config = dict(
    num_hidden_layers=26,
    hidden_size=320,
    num_attention_heads=5,
    num_key_value_heads=5,
    head_dim=64,
    intermediate_size=1280,
    vocab_size=2531,
    hidden_act='geglu',
    norm='rmsnorm',
    norm_place='pre',
    norm_eps=1e-05,
    positions='learned',
    qk_norm=False,
    attn_scale=0.125,
    bias='none',
    tie_word_embeddings=True,
    parallel_block=False,
    init='orth',
    init_std_qkv=0.0241,
    init_std_o=0.0,
    init_std_up=0.0241,
    init_std_down=0.0,
    optimizer='adamw',
    learning_rate=0.00147,
    lr_mult_qkv=0.4,
    beta1=0.95,
    beta2=0.98,
    lr_head=0.00644,
    max_grad_norm=1.0,
    warmup_steps=233,
    schedule='wsd',
    decay_fraction=1.0,
    decay_shape='linear',
    final_lr_fraction=0.0,
    batch_tokens=131072,
    max_seq_len=512,
    doc_mask=False,
    train_tokens=727200000,
    max_steps=5549,
    dataset='wikipedia_en',
)
MLP neurons of a small language model. Each row is named by its layer, matrix (down: output weights) and neuron, and shows model dimensions 96-159. Each number is 128 + 32 x the weight over its row's rms, rounded and kept within 0 to 255. A neuron's up and down rows have the sign that makes its largest values positive.
A block is one neuron, or neurons of one layer that tend to fire together. After each block is what it responds to, as a language model described it from the Wikipedia text at the highest values.

L23.down27 [144  94 152 161 172 114 156 108 127 143 119  99 118  56 130 131 132 139 118 137 124 101 130 144  66 128 147  90 145 159 145  84 107 146 112  93 171 112 141 161 128 121 162  94  95  83 110  62  86 160 146 150  99 105  90 146  81 146 102  79 130  91 114 153]
L23.down103 [128 112 150 137 112  79 114  91 113 171 113 143  73 107 115 102 135 207 125 112 109  95  93 110 131 113 169 201  95 176 177 144 104 114 128 134 116 104 130  94 121 165 104 157 131 111 195 153 187 111 143 160  93  98 110 156 140 119 137 167 128 103 114  74]
L23.down410 [184  89 153 152  59 125  81  95  91 133  85 128 162 135 140 154 204 136 107 196 119 110 143  83 120 148 115 170 169 142 112 141 160 134 106  85 130 123 156 127 114 142 172 186  49 123  80 126 136 163 144 172 143 128 130 101 188 159 177 151  91  95 129 100]
L23.down639 [154 162  89 115 209 123  71  58 109  93  77 103 160 149 105 151 176 102 113  35 109  64  95 107 146 148 131 124  89 115 131 149 106  69 150 137 122  90 102  95 101 127  78 160 115 136 103 126  81 161 138 126 186 140 142 122 137 143 144 170 125  91 129 109]
L23.down723 [129 153 165  35 139 119 163 145 164 106  81 130 151 156 154 173 182 145 143 136 109 146  91  23 107 158 149 199 133 145 140 125 138 133 129  95 109 140 165 131  83 142 146 147 168  99 116 130 150 139 141 142 145  63 137  92 158  82 108 179 144 136 103 119]
L23.down751 [132 196 104 163 140  78 149 152 129 166  67 222  89 131 127 183 154 147 127 114 162 106  95 101 117  71 124 137 124 100 146  69 158 132 149  82 127  89 182 127 122 127 138  80 142 187  92 103 162 126 122  81  79 121 149 136 160 153  80  84  74  99 101 199]
L23.down785 [163 104 150 110 111 130 173 139  82 107 195 115  65 149 147 130 147 122  31 133 118  99 161 130 163 121 129  73 114 185 129 120 100 117  98 181 100 133 117 195 107 181  94  83 167 153 125 136 134 113 111 157 126 134 157  70 145 100 134  93 126 154 154 147]
L23.down1012 [136 182 169 132 136 151 136  94 156 124 122 146 103 133 107 152 112 136 183 161 140 157 107 134 149  87  72 143 125 149 127  77 129 134 139 111 108  76 122 152 116 142 160 167  99  77 144 114 132 122 170  98 128 149 161 165 162 184 132  55 139 142 121  77]
Description: Word-initial fragment "col". First word-piece fragments of multi-token words, mainly "col"/"Col" starting colour, colonial, college, colleague, Columbus; also inc-, fav-, cl-.

L15.down208 [110 134 168 178 111 112 162 128 156 130 144 111 130  93 107  52 100 140  93 184 167 136 152 108 124 128 159 118 120 102 118 132  85 170 119 166 103  66 155  70 128 109 179 187 133 160  76 137 142 105 166  89 154 141 111  84 131 108  90 157  94 156  88 209]
L15.down843 [ 85 165  90 155 122 134 142 116  92 141  60  99 147  80  98 201  85 203  79 162 168 121 162  72 142  87 125 103 109 121 213 116 112 100 120 145 109 177 162  95 119 185 164  90 138 222 114 118  58 143 110 110 106 125 120  73 108 116 158 113 186  88  74 154]
Description: Mid-word subword fragments. Short word-internal pieces in the middle of split words, especially "ab"/"b" in -ability/-ably words (Sustain-ab-ility, inexplic-ab-ly), also newsp-ap-er, Lif-eb-oat.

L15.down1071 [132 184  84 108 121 153 103 121 148 123 150 154  92 116 171 144 166 112  92 135  71 115  94 128 122 124 111 168 114 176 118 147 109 101 105 139 143 133 100 141 115 153 137 114 139  96 164 113 161 194 145 133  86 142 114 125 143 114 106 172 146 122 130 125]
L15.down1179 [124 158  70 156 118 138 135  73 142 124 182  93 130 180 138 127  92 160 154 198  95 169 107 129 124 144 169 122 118 171 141 140 114 108 178 128 147 103 121  68 142 107 163  96 142 116 175 119 150 143 148  76  98 129  87 125  95 117 122 176 145 116  95 129]
Description: Year-range separators. Dashes and commas right after a year in sports seasons or career spans, such as 2020–21 and 2003, 2007, plus a few mid-word fragments.

L23.down298 [158 122  93  84 134 100 138 145 185 109 135 166 120 109 132 143 149 113 152 148 132 179  88 139  93 131 121 202 167  62  68 102 125  43 144 165 127 150 139 105 184 111 149 160 158 124 133 164 120 175 138 160  87 113 168 115 139 148 107 185 132  71 117 151]
L23.down304 [100  98 198 160  90 102 143 129 143 124 108 100  61 118  96 174 133 198 179 144  56 133 152 123 128 129 198 147 187 101  91 124 135 105  69 112  93 174 138 120  84  84 148 131  82  58  74 175 107  72 167 165 107 131 118 137 151 151 106  97 169 113  92 115]
L23.down341 [161 132 123  96 153 126 162 138 144 123 147 114 140 123 112 104 134  98 167 171 109 106 122 118 125  81 107 163 124 113 154 106 130  64 130 146 123 115 143 107 166  94 138  97 174 179 147  74 165 143 132 149 107 121 186 148  74 143 148 135 140 105 183 106]
L23.down408 [122  92 109  94 167 176 130 159 108  98 188 103 186 166 113 106 136  91 127 184  86 103 183  96  95  87 155 171 123 122 108 117 104 152 117  93 139 142 174 186 139 133  98  61 153 179 180 150 112 161 154 164 179 133  86 106 119 117  46 115 125 139 108 129]
L23.down448 [105  13 150 109 141 128  51 142  75 132 128  80  83 132 174 163 201 147  79 151 112 168  97 132 143 117 147 131 140 155 140 145 154 147 152 132 129 176  92 149 148 100  88  89  86 120 187 117 139 187 139 101  99  95 120 115 194 106  89 112 145 121 145 140]
L23.down483 [ 71 105  87 167 170 174  73 128 144 116 138 138 130 154 164 135 201 132 199 153  81 137 169 132 129 153 166 121 136 154 109 118 254  78 149  97 132 109 168 174 145 117 114 157 159 100  83 147 138 127  96 131 150 142 105 135 105 127 142 102 174 151 124  92]
L23.down780 [150 106 147  87  88 139 158  63 120  56  29  89 143 102 176 164  81 170 111 162 132 161 152 149  72 164 135  86 108 144 104 155 117 163  98 103  80 243 124 109 138 127 159 158 100 119 134 137 156 147 154 146 104 124 133 129 161 108 136 112 122 100 160 175]
L23.down1236 [116 160 110 136  93 109 100 148 156 182 113 127 119 157 169  57 152 129 168 191 117 131 100 167 117 126 136 106 124 113  90 140  97 118 125 104 101 135 139 140 177 115 115  79 166 167 127 145 129 103 129 174 132 165 147 197 150  79 150  55 122 134  68 103]
Description: Year-range dash and digits. En dashes and leading year digits in year or season ranges such as 2019–20, 1999–2000 and 1988–89, plus some mid-word stems like govern, offic.

L12.down3 [130 211 129 115  98 100 141 110  82 121 101 141 126 143 105 125 102 146 124 105  88 110  95 153 119 140 112 167 120 111 101  95  88 107  80 121 128  91 205 168 102 130 141  98 132 206 108 165 127  84  93 102 113  44  95 165 122 101 198 130  70  48 123 122]
L12.down64 [194 180 145 141 112 150 107 104 119 143 185 114 146 136  94 107 133 184  87 172 192 113 102 124 137 124 127 175 130  86 160 145 129 163 157 172 127 112 133  92  85 142 139 154 138 172 104 133 119 111 146 117 182 140 107  71 188 106 173 111 142 112  78 166]
L12.down627 [124  77  96 152  78 144 124 167 159 142  59 160 144 192 132 129  98 143  53 151 137 143 119  74 124  74  76  87 102 124 114 126  79 148 142 157 171  95 132 182 140 143 189 153 127 123 171 197 164 165 123 109 138 129 111 218  98 139 145 146 188  70 150 112]
L12.down849 [125 164 121 148  94 122 107 101 167 133 138 132 159 166 120 176 154 147 183 150  99  72 102 197 119 162  41  94 101  73  96  98 131 120 141 164 140 114 181 181 135 161  98 176 122 113  89 167 133 104 160 140 181 143 154 121 145 138 175  85 124 138 138 160]
Description: Closing quotes, foreign name endings. Closing quotation marks after cited titles or translated glosses ("Maha Yazawin", "favelisation"), plus final pieces of foreign names (Antofagast-a, Herrer-a, Alexand-ra).